config.toml
num_key_value_heads = 8
bias = "all"
parallel_block = false
lr_mult_qkv = 0.4
dataset = "wikipedia_en"
MLP neurons of a small language model. Each row is named by its layer, matrix (up: input weights) and neuron, and shows model dimensions 32-223. Each number is 128 + 32 x the weight over its row's rms, rounded and kept within 0 to 255. Numbers have three digits each.
After each neuron's rows, "fires on" lists the tokens most often at its 100 highest values on Wikipedia text that the model never trained on.

L3.up13:091133118118147053149137203111184174147099174107144138204149132131152124152120078176212126110135129116148084126132101177146096108117083103173138098216140165156120098161119198101147136086117166145096129140121121150116101147114122113132086110136094144096151129088126037090127133127099119108154085104129112117117116105148139116104122206121093144199142154170157112160159124144082093143130081100098133135109144115147163120112071147173130130146157088166126105159138091170167077124111116167110123138149168135214111158198125119119112131088120165111129119191055120088124128112117049091
fires on: "ber", " chang", "ten", " set", " express"

L4.up112:143120128109164039149147136079131126131171134071160140149106119121074101176158109139113130117125147122113108148135087154184187152188184091109143099125117134109129162165226115129087159171119076163084173148114147149187076176095130147129098108109136164159156145136095135139135127122183117090106108089193150138179182156128102139133125132127162159176128120161097171136132132082146110069103173138115110121168178131226132118165105154142150127147115127110119173138060126163143150095148085130087101133162066103151162127143122123174123132111096139131101085113115162099163131168113133142
fires on: " |", " | "

L6.up383:142111107137112097127105150088131121063120084116176168164136140138150083106109150163102144111127123094115130154079119052100140048190136138164123157151120150137146133151135185085118121188139144113130123069136095173100139129121195116136101082176161172102194080169108143101132146102143152098148058070147159117113138097076124180122071139143096107141107150138070151148102131099157100103158068136139115156162155142165149126080111124128092083118104190130138122137097055119111112157151133095141104098114151143177170136217129106167164151100092181098110105159049149118134126219180119197
fires on: "t", "ip", "al", "2", "th"

L5.up332:153117106124205126102141137151181130146145133088137149149162138170095104183176067122083148108138148149113126214137128047125200145150198116174121107129044114132182176112035148174112135124100120142121101121133138075140094117147132136119075151175149144100100129103091065161111174109116126131059120122131136077140110162178144096130125086104073141133093121131155134158168154081081094041145149117113088105139130157123085122079128178145137090116207079069151163151123140097166069154106148174101104159132097132140172080087072149159150152107128152109108114156137139150108107118165163127
fires on: " of ", " ", " in ", " of", " T", ", "

L4.up570:105137130062121086181152076113066130127124117072163100153148094085095137173102115112191082119129136130050062146108096136172156130120150056114088187111099158104134131134176102115159103168101145169123101148103155139145100116140143157112060141136109166075164132148117088085124135045218172088130092088179181136178156113151134126100097138084130138200150103174133151159157137098116141124101132147129146145128175132143111099130116214171115081172150136136116105087100132184146135072109093124106059139133085145174110093135112112146137167117102164156121100150106141130089103146121092125
fires on: " |", ") | ", ") |", " | ", " | +"

L3.up1006:085117114105210114091169138106051126160076153122098091174148113121106125119106058141149143132231128112121098140102092139144162127126082082140133136106091182097154139113065148120130144084123172121120126149135122135155123128142135124115161135151120133131145128122112017161143103092155121112135128129087103108119129109149153111092112206132110242135141150116101095174168164178133069142207130226104138081120183149098142122114066148138143158158123095100080157113076079147142142144143109114113108122130110116140112067171115144172111144059118130137096130157157110102117104085093106104
fires on: " att", " chang", " gradu", " fre", "ik"

L4.up55:102144099144144134143130066145103139115100180184174185131129110113091153162139140073104117089166113115120073200074139188084126108121103143100148096142130086126131146164135105152118100127165074102114120156191170071141135097086166133048099142146098162073184126103142048112101112101133156133093112109147134152137134082129124086123113148179170120149124129162106142094160119162149103102156062092099158160096146085148152100119093121160119156118169145116090156197086090167203149082099068079109121161113135075133100120121178069127141154110132210192123132123097149059154114128158095206
fires on: " of", "y of"

L6.up853:163068169119169085134118120081179142112145108104154101171151094097094116101170107107137126161147176092100111124114125149130108156094185144147000170143181124124085125152112136132141142146043098184107116147164123146104148124111110122097125147170103173135146153078119178109100121106161105146131128068080176102175103145074139102124119166096106123184143099149165145170171111091125157141130140099155100080160178072154155128177151152155137161190189134144102072123126133155127128087147177154155129138133141158129090110096113125094114119205155137109117115134143089132146132143187102150
fires on: " |", " | ", ", P", ",", ".", "-"

L4.up399:166128113083175111125150067110163154130097141098158062114153058123115126160184103115161117134129166079090130139141066127089184088166156090154095145150051172156188205091160127135164201132068167105145158122142141107128120145121161111119124151130109098114107084179110079098107163093119126112144089086212133167155156105140155132117146104141094126120125102114124112165158167095168147090139153096077141118098183079175102114107072177154158171134123086143128116104169111085115142149102097085131092128120173125188093070156089146121131177171124128128133106178139148098118135158199096149
fires on: "\n\n", "\n"

L4.up32:071127048133153140166152128077154111108088117093092103137150122152161112111142131121137131130158107135154166112172127129115105135110158129112113214153114112216133159120109150136119161124188123094170158087121109124127140104087161128087142139082088107086107088149157191159151070133066112113163091156122140145144133121165176121133116051115114156166096073073082092146179184093161107111056088110074139127112172047125134137111112143135116120128132067133157142073126110122116156144165119102119072120103069158183115170119090140123116135134145116081115108181170174109171166157104117152
fires on: "\"", ",", " Acc", "\n", "re"

L6.up439:170124154108147090185138149138117142125125108110172157119177202070127111197110169142165181121098108125097140154167103150113153130100081084152164131107122108123125107079120160077183149066115119099078187097142135141148113224134144095153052189171108157151171087158117142130138143139128150129169187101132126101165158170107108091112134139132104157132133117085172165225106130092123111172131104064089145071147108144138179123115141153149152061117164124143113120111122127170133086093123110112148097171102077145134147088143109152161070090144094215079196139112139069185105179125112109091
fires on: "an", "m", " ", "a", "ic", "."

L7.up267:144107142119095111158174102137095163134122145139132182133166090160095168138178117141104061090167160048117221135096046137160157148114151153134119130090098119110146154082098125120092191161097131163095136110148141099109124138145098070156074134110116172122130155150117152158108194119142181122143138093111138099112144153106102166072167123031127053167109121116111111119105131130142141145118152143105143191136113139058168161166208159104157100136071159159098099113167044108098105140108154131161121149083167133097173123103099135121154135108069112024116158157124101088117115139123140175
fires on: "ly", " in", "i", "ially", "ically", ")"

L4.up393:120117115094199099149169104062145125109145127134151064097131078085103092195111124095120138137106138169107156155099099079143159144075172101109148111110078109123125125125154119135102158152127170148132130078103128179124054104149154125131059162179122156124145104122109114082132142131148142081092110094126162168147141061089085115081118129121148121179127098174054103139081165104188143139142156167115125136148187142198124139090121162158132113152107163150162174148145069146118175141119164100145098106180110119186083089108190171161133153145063176074162102119142136103150150187164157096
fires on: " | ", " |", " | F"

L3.up726:079148118111135070105090166113111128141097172102170127193153146170154121158136110128244198150168093117135174120086072196158131102145104133129135089231081130161134127111100188129127148164095165131137146121188131145110119169136114116165131147093134165140148140117113029067131127193082121105138113116112134139120108092154140102077137128149111146191110120182119085174114131109119072089138168151135166098111170092173156130121095163153103053138174146147108133127123080129145112187142089112140106101138180139178124157106108158142153116110118190122142131162076137128152124109165084107
fires on: "ied", "ten", " Green", "ber", " home", " offer"

L6.up1006:115133145116131106080180128123075144147132136091097121102216134060168123181197075110083140111129142101139096156118161181155102122147079100168116103090124104111100116133092130113173176113122091143092135089144162122184038134167116135135052113129161129139153085135121140114130088146138142137132093072080164111136204141180146116102159085193126170087065079125145106152150126099147099119124158115071196125167109116143119156094179108138121156163127173122103073183141154121135102109125133139111085172131156112127090142131132120178106135140152171133155129096199115101149123125086125115
fires on: " h", "er", " ", "h", "an", " of"

L4.up923:123126095104145105143142099088120117129123078098148102172140042111153094177122167078140085116131132115029153149151091118162116120103132098138075150119060156123119172126146123113177136172126095156144119136078150153181138123108153151139117188145126142138186124105108115133144145115170145103134101099185114159189159136106096167138082107103097200116103091196086107176121136053156155108119188110126120122135230114182082135066121166155120128150118128163125123068105123170122132100153106113140072126149103142172100125138126141093106155169074119088116081116159143150175133184131174097
fires on: " |", " | ", ") |"

L5.up677:070130148134178079113123114133063132104136115111163223159127139070145124063149134127160107109092099105134159143100157176140131137088086142098185160129156105150123169120121133089145142076162091157119138109162146091180104114131112088158129099097133100169159118142182197131185125115094125103158113136095124131116101107074087120086161161160125107181127104181097154121113077102123127099124139124153093141096138122144135093077159132180102103166094156142095117118137095111107085122122103163170100143097144101155144181159167100093137127166136140167103105161076182162106065126129106168
fires on: "a", "an", "ic", "o", "al", "ros"

L5.up351:103116150081184151131130106113137087129100137123177174150175120142137143103120093080178118176114134051104136126137132135141149109128102129076152145159111157155084151127088130142165135113113165095187086166149150118115129117108169123121076149180127115152134209143092055157117147092091113150081134115153130132178089126077131032141095141138081137174116082186103134160177158142140175072170165142123157060086170149112113106144055165187109131115125170109118137097095142108145175109138144206119091156117147168149089099192154152096092137147143163137111095124074151157142152114200114086
fires on: ",", " of", " to", " in", "a,", " between"

L6.up566:110080129120173090158132105183137127126112103110123156122124076108100146149117165142141070183167161120139084178127150132144191186133142134129096169105180136071160167077093098136155143119101059128133075180161090119100097106142143155166095153123147197085170143079144136150130087058163097143096169108169187125177160119134122108095079175137096126132086183123121150103172137118135131154151108122173108108124139112098155147167133124173111110141147156099101072121144089130142138100136130156128127126169121124115145063099073156144123144138167065159112084178131133098075146140179137206
fires on: ".", " |", " | "

L4.up678:138122114103174079130179148059134080118134140082122118186136145119127149148159105093094112135146171076105110113131074112148167184166130132121119115177112235135144147118077117132150177125095058173092182147135156157184117141100156131098081146053103135122168139145062109158132086098136136140161095097182168134166153165169106126102116164131130147141096088125103117187142132071120130057100143124084134104128155095152137113155130167142175144161138068114115142116075114145170178154171076130135115150137107136138125056163091092147087150115127117104115080146129147095177114127145068152
fires on: "\n", "."

L5.up94:114135100086090124182166141082159141107176134121106091154163072141191079152128119120210099154120144156122157131134084169110130108184197106119160108179111103095148123106135160145101106187125164121213123096087117153109081095107088091109137155150178099089138110110098099144112157079161177119137129091172078210147111062156101085073126083130130130166160059073066127103111175124168154171120126174104149038130177093163101129127106137130107120137148170160117137091054058130128126109059129136135141122161136085115074141087151132117078135072126122112168111171081097132142151156186125152
fires on: "le", "ble", "ly", "able", "antic"

L5.up215:072146103136110074109071129161138146126118165123105200104104112075146107094172097063163141176117140081128131114091133134096114132072121067082140125120096101161167181133180118173125080133169118120125107141123125155110147138085156072196051183156073135137101122102149079115115141099164143133123075089168135165142141097066163089111176127115084154130120091196143163107133113164151096123132121118144121102173154145109065173133106118124152153153116161160099130136075122118168127163121077109100120201153150134148120167182105136107150125176151184149079093165093106155160175112054107134
fires on: "on", "ial", "ile", "an", "hen", "rian"

L7.up750:117130180141165138211117112066100133068128071146094146100150055152101163136096114139086175092124206084102133113066064159099140121145148145144158114129089150110098147137132126166119168119120107164081119120173165157166116115127182100056072134116129099142183209051100185107116092116119173142139103106179162072093152112104091141076100143109142117188128078130072103123135130074130152098120145136132066112160092140150169130117165143203188161120094085149118116120147064136097146147142084077135106127113128080119131101103072125087104186088124112126101115146130141094157098179155189141
fires on: "\n\n", "\n", "."

L4.up929:139090099136173089086074121101174128076107129111144118101196147108087111172149117118111155097124158149116177119102100175144133176132102126123116075121125140103129175102134124124080150152151135186113135109115127122072079130051172116140108094136071085151183064130143120069106186114143155114131114057095144146159168088105145124098123174132114146112079014128126089162127121068165100092119159164125150198153119116164152110150166141133128120121136171126128172125161121133112122142141121101082096135170069108143163166145150137187098140170094202116135130109091110102135123138190131126
fires on: " |", "s", "s |", "ists", "ers"

L4.up489:091097097093178158122216118069088101115121163121141090117125103138126084150104085142106126142186171121100149198086122127119119117138144074091098159206024157157140157107129180125110175112102132130158142126107143141142141149104191137116133200160095094145159119166123118115116129113081133122164135116152168179149128132144163210160096099113119138145111073086089080155144157116157129074128124165137117136080161123180129140063078165124122143106172140124126113079084118112126138123100061131129085109084094128161102087134140138131153150135126143132126115141149164120182157148174105106
fires on: " | ", "\n", " |", "|---|---|---|---"

L5.up235:114129124106160082150159145128064118112136074099106116150170094150160121184162120115172096110082125139114179202078122112108128060083147168131149106060096168127152041093136095148157131114105136084129118111198130142095085093117130113105131168128137144149161127120136119055158141100117153121117122127082138148104103144103115103165098127177138156160123119114127112191115169098171148175084077196125103073186138114158099143138103144163106100154131172140116073089176091171145118123042114173111136119149070128192102099142097163133155114068142167101158156136154116121100181122175101141
fires on: "an", "i", "ou", "ts", "a"

L3.up428:168162113079127074167195125100133123143107110063169153121161123084158082155122100106172068187145127140043167180136112123127144133090150078172118208140109137115132166141150130132089168183127117147081116160096137131126082155139177124181104169145108119111196162121088115126129165092119159131061097109146111159174191104103107123096116088128074154103159073121119112166121092077170186114121158112109112111064168145180106133157152216160132142127122121128164061086090149150152173096138130075128045093132122194164076140086148110111090143173147148127129022117103138099110109148148144129
fires on: " | ", " |", " |  |", ") |"

L3.up635:132138120149146082147149170117101118102112152106148144227144124131125084135130191106168109074131142101129075146142147132150094133152102154101081140165136126129117172122118133122109119101104150125132115089165118131101118151114105119117098129139088141138147157108110077142113124138134124108090094113119106111127127093198114096099161195126015145185094157178114095108149110110095078163165179124091176076176116117163127119090118115136099118174154108105152081179123040216148154089139133149121134162156190151188133177170130100139109132108117214068116077134030111122142087146117065139
fires on: " each", " city", " general", " such", "ither", "other"

L4.up746:138109125163140147140144107063151119128128158104158150128142094091127100111200109102130130146130161135101155169153153200122130151071138096128058141163128160090104149142103194132120130143111144129117147074152129131142090175059180157074146136134103157142130067104115180109123119136138158136125118090112123183144134117147151173153114118167094124147115089146093081154167105127184157088090115158119183081119127049161154105065127108147111123121144136157049155028157111154085125064127100181123078120107118145188111147133156117111102147127102153074139121135143139111180105124121123150
fires on: ";", " |", "ical", "-", "ial", "\""

L3.up160:087133117116090075133146149129142093116167161106148154215142142163101108132151167090161090140170118107134159169025118159193111134146097126103094172178137138101160125035140164131181129063114107119116111121118117123051106149123127109144061136086155165164140131128087106112130116129088142109128136101100127148161165127249121109125155180109108171135110081114194137105076140175046111130169133077157148075149129120118067161096138157139137079174142165131154131183107118161145095193122107142086143141109192124140154144161118168147125125107104172108118137238108127099131099150124109039
fires on: "cl", "quad", "wards", " such", " taken", "ither"

L6.up626:149114167147142034145099151149138099120158118062145172168140046048101108151166156097159085147186135134122107106153118144153118188176146188086077139118121151100151144123124123151142116155094127115123144158140150092155129149123103161106100132112153178069159112095129141082082142164207079120118125073183153119148106107090092140122089169122101155161140128156125122160139105134177169116150218125108157134136156148181178140129165102113122104177159171063088108096112140165102142097199142145112129115145121200165092123100111075141160189125101133102121079124127100113131137134132096111
fires on: " |", "4", " | ", "5", "8", "."

L7.up815:118133121143156171156154113106161174044148187138078070108128113134126111086160091161080147134138160117134187191126078202158142125147167130199084108139121120063100127089143166108076162154133063119089115086104170138169127120092212160083150150054121102145173088104135097120128125099147191119138116135098155138124147119123139188080092092150170167173164068064127095114121127119159122134096159116066130131138138127110150151142098129204151117117116133136052142062152087113060111101129081115149140128151150059153112122141098134110124111126151146147159107108138094125143078154156096129
fires on: "\n\n", "ment", "\n", "ion", "ept"

L7.up751:077136149111173022169187141114177156072105171147114102143155127164117092109126097123118116155216086135134102157149070082152097214216154161170140118134106113078140134153067133125105115080160105133100126123134104113142192146144081110119115120134165128129122197111105061048094148114154113124136118160091074100176162119149185108156164100098067122175098074203117132089125125090140092133141129084131113106132165116216094087139169137199151136103116104180112132129197143183118130099147161103134112083119093105118168086133112152104148110100089111154190145163095162127133145138095157143
fires on: "un", " s", "ad", "and", ", s", "n"

L7.up562:029100076151153155108107106129178142107137157108112085144093121110168136143175086109126164196146198071067159124113127132121138154110134130128122064160116095134119156211114153162153133125128093144091109177187146099155111107114105144141055117122119113098111180088137083146177106137206084092147095090140175101100138124164131165094119072170137123137115167181101151119137134089138125118156101072138147103169178128156120147084195145103143126074133088156077197087127141122138137113170169115121108151074150112146127159176111113182119136147070160146153136113109195151098068099114132105
fires on: "or", "j", "l", "u", "w", "ard"

L4.up680:143115117141157124126104130122059088129153136131099150093137122125146104141144137101102162097163159176097146149117135152121126171161089067121106086135096152065154149200159186141128091174120133171092132142140097152073115127151116138127106158161099120166199140116139153150123211136135131127128159084160148119115168119148110164147127164172115132129116048194095121149094134112119134128143065209159148140120153109159097092088099198122108098131129131134149135083129121159123094061048118116087127099169054134165121142122181107156103135116079197104109091145146143142110167176116118069
fires on: " |", "s |"

L3.up342:112160124120133086141126172161116138075111170098143080160154141132134097096179166152177137117142088132156139133107098096153117150134093074134131076134130138186172160152068199137099176118119122161095156134218120114150115152147112094187083135144132214110126140142096060068127121130079093110121107088130121092106141124242109107080171168147092159200122136161155094180130112102122070126171143137133137183099148111189145123095100133152098060124158126207111144163166115141129074171121092133121089131122177157165135168151128134131152118119111184114173131189091125157111116110115127110
fires on: " High", "ed ", " Ob", " express", " chang", "ten"

L5.up117:151144096141131136071112116148156135173099125054180109117119174182131091171097142048153129081141152126149108118141126072097167083148133135139144114168088103126137129172117194137108095108144165124116152106151145156135108104172137097131143119118124116126100166122074110140117183095060214059070098098137085144116174073171126126119167130155151131123202133082161084131150114126088131145153125084119129117176140061128156189130075129152132121121173064175097183092106121118159114077152125136130101149153073103104150052096175165119074174103106163117118092124150116136162100127141127140
fires on: " b", " W", "- W", " ", " $"

L4.up653:099118082157080124085128101154143138123079147094186191094142156094080099109152110066112085104163129152147110141133155151161164099061167164118149080125121098116131150121120139138088130117149173179129158089171131108129097156101185086105055178122123148141163131084181057170154106060108158139131103137130136176108147091133143135093103084141138072124110091167074103137162125105165100139156127119092124089165115103146108159151133118103164160129115154141123132125099139133144129096150129117059112136121031104112113124106180142144079146123122149067090068099174131112155095104156136179
fires on: " of", "r", "ll", "s that", " that", "s"

L5.up155:118117121117105133110153120103157091175139118124195125117190151127089155079133124122074138066109142139194087191121090134177150104113120113092077114123138128180088112124063104110150120071157146193174093113153106143088102115079130117209095120115135174122142092211147154092133147118142086119150115141071149191130199087132124126110134109139061103128140143110142148159122142133166113120181125138105173097190120183090141126106131102130107127098102132234133158125134078146134125121146166089152145129102157136173128180207103101135097120114138165085143107075179087141150174186094100163
fires on: "z", ": \"", "ec", ", \""

L7.up566:143114139114153146143136116089156147128168109113152144148143094092225174158143096129164103140074154119109109165120072148131119140110161147123074158132133146088181140096196129089092150111086126127159095131155123132066070180097140112148096206138140079149113159112117109124140162161119176114101119069108118137124144112146094156147151130119073107088180085108114115148159164130157132127136157193127058122095142145134173114183166158149177109084132144167167066126160083179137141088094153094127118166091116098106099125121128146165153159098044136004096131105179158126163183102111110138
fires on: "ly", "u", "ically", "ently", "on", "cl"

L4.up601:185126053107168123140213118115152130210120137125127149085106141101162119132158093161129127141123146117101091087098157156125105161089127129151095123170143106069122117173118132107089109136127140202138118163137148140137078139137161122130120114126088096169173180130094065178145129142135134075154104107179088094195109123129155149151134199134093130113119165103052133139140109081108111047113129085176113103184115140135059169174084169138113097169117028130113146149076095180137111066206122128142110098162053134135126061157178120151106144158124139171107067118189156140166150111126098153
fires on: "2", "| "

L7.up62:141137094090122142147172102120121149133122154107153101169098132141113157144114149036116166123150129082110116147119174056128146128117161132168093173153135054093110085117070114117081165109121179143138120109108154110139084139102117150183073127180123147163088104102053098191131108121046167108102142078085120140177146109155121087116149102106129162160162092119176100120230122149127134085163142136118167116121157042084133176115111107139168174159121128099129082142147125098182141126179123174117113137128168119162167152120142131128114197145091146128095117175095138125162111140160115117
fires on: " ", "=", " Great", "$", " $"

L7.up975:164123132065131060148132124075080187137208116156137175147115065157110159190132136118139122124110161163115162131118152192119145136016102152143135151133124185089143096132197146146078169159133138090123118057134166159175081131152130087123135127154112095193152111087099099154150176076089210115147136123156137182177097135125166100136129110125142128100119170112159108118152102109194129143077136149109124103191143117155158117131125152133098132123096138168131140088147120109112126082098149114181099129123131096097108117162095150124141114131119149095074090138130145083111111126083116160
fires on: "ob", "an", "ra", "i", "ad", "ro"

L4.up420:122126113070148123110190160073126125122135145066124111135133123125124147150194070063104139172154187052099095121081074150154169135191120121112130069205098183136147144132114125114136153124109088206088153167079163167198093128121182133090086145064108110133154105135065110140143129083131145120159105091215165166138159156155094120139125123110124171141127085135129126182126129099128118057129101106096129093164138107127133087112094165145161147147131087123126153157088104131153153123147082120121091186151132118162132066192146126128103151097108126103138091117127167103175119157142102124
fires on: "\n", "\n\n"

L6.up122:148123124130164151104117081134145146116135148171200106137128128117079052132201092114128129101161179140106139146156132119134122181111178076170051092142121110099075161144097149146143114116152135112151148065116131132114104038107116140085141124150122133167168079080147061193148120114109218139112119128063105136178107126122146136146157100090128143182083106139158126127173166143114108081108102079136142099143084126126109111161116128150157150174229124162093106078099151112166157110181053130130123160122192168134084084083114152171110142146142125035106128146196121156186072133183120143
fires on: "\n", "S", ":", "=", "-", ","

L6.up159:136173115085118073133125176106146100125093178134097116132149141123159095091135110106173148130156172132070126151130117084134111104083097140114079140140068182158127165152128169099133156144178210170180147081124141124129124204141106054095157200144107120169115137130105104128124176141070172105139097151106117114120127098106182156175145088131097107189146059103109096151136119125149189121092181119092147166135142088211116142070137145131122089120092110133108107101171108111090123082137110177125083133096095149211108119190171117120107136076048176129148126090117155155155150194133167083
fires on: " |", " | ", "-", "2"

L6.up60:077143091140153180186116168100145145099172099117146119131176114152145137103131055081081138129118130064087141123089059150096149144109135138087138202146092160163117111101105112124139100174174125060137102139070123088158165091055113145104098162117153125082148111077135101137104108150114156132118142148112115156140103068117179070097138142136132147101124112155037102177133132134151138097198153119127118143100179147120085113110078116237110080131121088113086106088180126099126107083169157185127115135062085105181112143106128152142135116086201127104119135178142099065168105130113137169
fires on: ",", " of "

L3.up928:135126137079100144160125162115154130093133123130133142131130139058124125131073106136061113087157170124145090131155160025146163135111158131196143127104129096156136132199140116132116113234131074136123124127116112114063132126124162123110109117113114113113125123137055164109138089102122134119133103139180168122130141112092105135118107205124053075111160168136199142127077124096108126146136108103104111140255114103131127161102178129113158110141116128165080099090142196110132159135131121143137100133122147129115139163120093059126125116168124146106148154172131208077147156143089117074
fires on: "- •", " Mc", " view", " m (", " park", "od"

L3.up833:164149108069187071138175088114138133158088090130200107090175099090160114167134088092130124207131131088042153155174127126190132152138141113188062146151094092105111157150155124125136169150114142198049128143095142136115101133134187157137088173130131151119182125139120146144134147096134198137086103111148092115152167074137126106097109083110084163154098088142113122177161115074180172107116146112127102104128166128158164176140140216174168184130119141114167089093116178161122168151189117144139081116134126162153066120116137129122096151182095140155162062109135165107137118159125189143
fires on: " | ", " |", " |  |"

L5.up637:124141129142108132100126081132095112187054202167123183117100124096149040139142072106108074129166154161094151171155122120160108115128204098100134071133093121143145123151178167105169102119128153166165125097105122177157038210153123114150134172199084164181097170127129152155152125093113134123133108142154098149152124085141158169140143100102089096130141087119135092124091164114128107085061122122091127048180162144132097147118091141116074124118151145144140132124057123155157142094145159156087096143164098134226108130119145185101148129093061154123144061104118146114141130114188114102
fires on: " | ", " | F", "; ", " |", " ", "1"

L5.up670:144125121118142078142139118125117147121162058101139197109173170083076164111157086074134143156158097097166129118113111143174106139101110116153137123138135145099103053139155101133124183130155138161110191171146149146109110132134121071117086111155140124142162106099130130160188077115071188131138077125153118168095078111136084100147221163159164124151130152169075108112094072136105152189108063050141156139106111142157135112184098077127129145112123131141049111152106137127123121180139048128077122138052176135127130159137151142132142156169126126142073131130114127135186133103114083145
fires on: "al", "a", "am", "t", "ant", " site"

L5.up945:148127087092177113166162160099114128156154152082130141133156131065187126091112089117122129144179124101123095222098119119148204112149173053114088144112074116083164152141104120128129123124118173095109130119069101116130098192127164110148115156128092124141102105167121095137135141091107148125048163085178160098110143152157157136160120140112074122133133022128139109195174133072152084080124153163075155134118135145145142123106100203121119115083113125081128159088085090133157085094131051115080106131151109174136133147134077148166103161177141211146127128178077124081158150091190141135
fires on: " ", " In", " the ", " of ", " his", " | "

L5.up628:111129133114145089122125091088092106175159081075174132136146132155116144108201121119159147099129163114117144083094092133129128146169166160121143119086138144072114126126130108143181146139143127120149123064185133111111187161153182136162126164128143115101156132102079116067082095133127117149116108142210099156129176028170176146124131136119155180162125136225115116145096148131192096101164140129079135170128147147157084150107094122177141095171096047142163147100102066132163060104104102147168104088113115162164098164184103170160134175141126099184107118123124083043155124103132075168
fires on: ",", "ol", "r", "os", "ome", "ides"

L4.up371:212160100080129059133103092073143114142088107076126128179127008066108109147121163066121074078122144062092101140143122119147135208094140111160076179137113149151141130134141108098113081103089098145064118123094150122143102111124130135154155113087103162116129137124132120100148105162217135106086098088122126149172150159117140136154101089111125206153106125170153127142156124054092155124104110134151135130124193125172067102152159188153124135188120133147104107103130157171149154113181112135150072133173156145152104132122089085127136146158118144130144118107118117098126135154151134132
fires on: " |", " |  |", ") |", " | ", ") | "

L6.up856:114123141123120100203134114066077172134116120138141117196148137131135129113107137111139185185158148098112115164056122151101119116122140165161101098109150118112172134133148141177142159116070111096094117140124110071101116168193160105093066187146056122197092100147071111130107130097140132122175157138108133136136168193138127058123066147099092113129153164130157122069128152104164111158141134084157092090138153084160156129120202139140145135177138105148032111103098120134148119117156165092100104153184118130129142069169069103086149141135097212148132132103121143099090149076121158051
fires on: "an", "un", ".", "ak"

L5.up858:096146144103137109172194122105134140165127153041122131104136106144148129142142136080155092093135148108099082068072134167111097133103147094127120171145085059136141157156125152175094099124139163122137116128114118122168134130155102163108170151129155122137115155147070078147085174081116156123007148118186104140097084013160178050128138089091079151142099058112189164114169129111160128090168123111132146117185144090157155181163146188127130146118140099159153141155085138090153082130132075140167138160158117170161115116119127110127077139181146168176125137179053147121142125119120091130
fires on: " ", "1", " the ", "2", " May "

L4.up150:205130089086165105136174073110139096154107137074160089159139057070115113158122138095143175122150104076093092125122144173145152123152121115098121150107093107122144190187133143108163179174148092083163114133125136149149116120145145151138064091101116150123129131143074157185139106159168157082155082110185149118178128139090132162115127134115101223128138077175122117167128142097118156097116103081081111113134177084144130153109058170176100118169115118142170121117081107133153172125129122111156074147158136083125122115126153132103135144165082131165084021166162185097153111162156085111
fires on: " | ", "2", "3", "4", "0", "1"

L7.up956:083111132138143124074145167082179119115138072120158074171214108130204099081138144080172122135159149084123100162122112188113130173168221114150094167158096105106162121197114140090107197135164153104143139147129085145131155092107158072082106065124114154099135166089134123139162146127109095121116140126126143134131139133122117080146132160126121089137148188094049189125111142097152111104171142144120102100144115097144103166063143163144088098071144098183165061106103128086190122158129109088119133140126132175097177105207110136102115106134091171152159112149149156094121102165155099138
fires on: "b", "t", "al", "en"

L5.up49:081138089137080132152130154121144187127087120132095144173121098114144143095149109070159090175127152090099119134113190172114147172096143134134112129173134069153108123115094139141056114141132130087144071106165128146123159059130126128177100131065117102085101162137146121145129121130129149132146103124118106076146140106125135137117144132162157126142046139185082078190163113153173106130169103125131105145095141095144091152125095113135168169110163106154118156158136160121145089175113080129063111134120157084178085168126141162091146127127137184086089147145079110133139127062167082149
fires on: "in", "is", "an", "on", "ian", "so"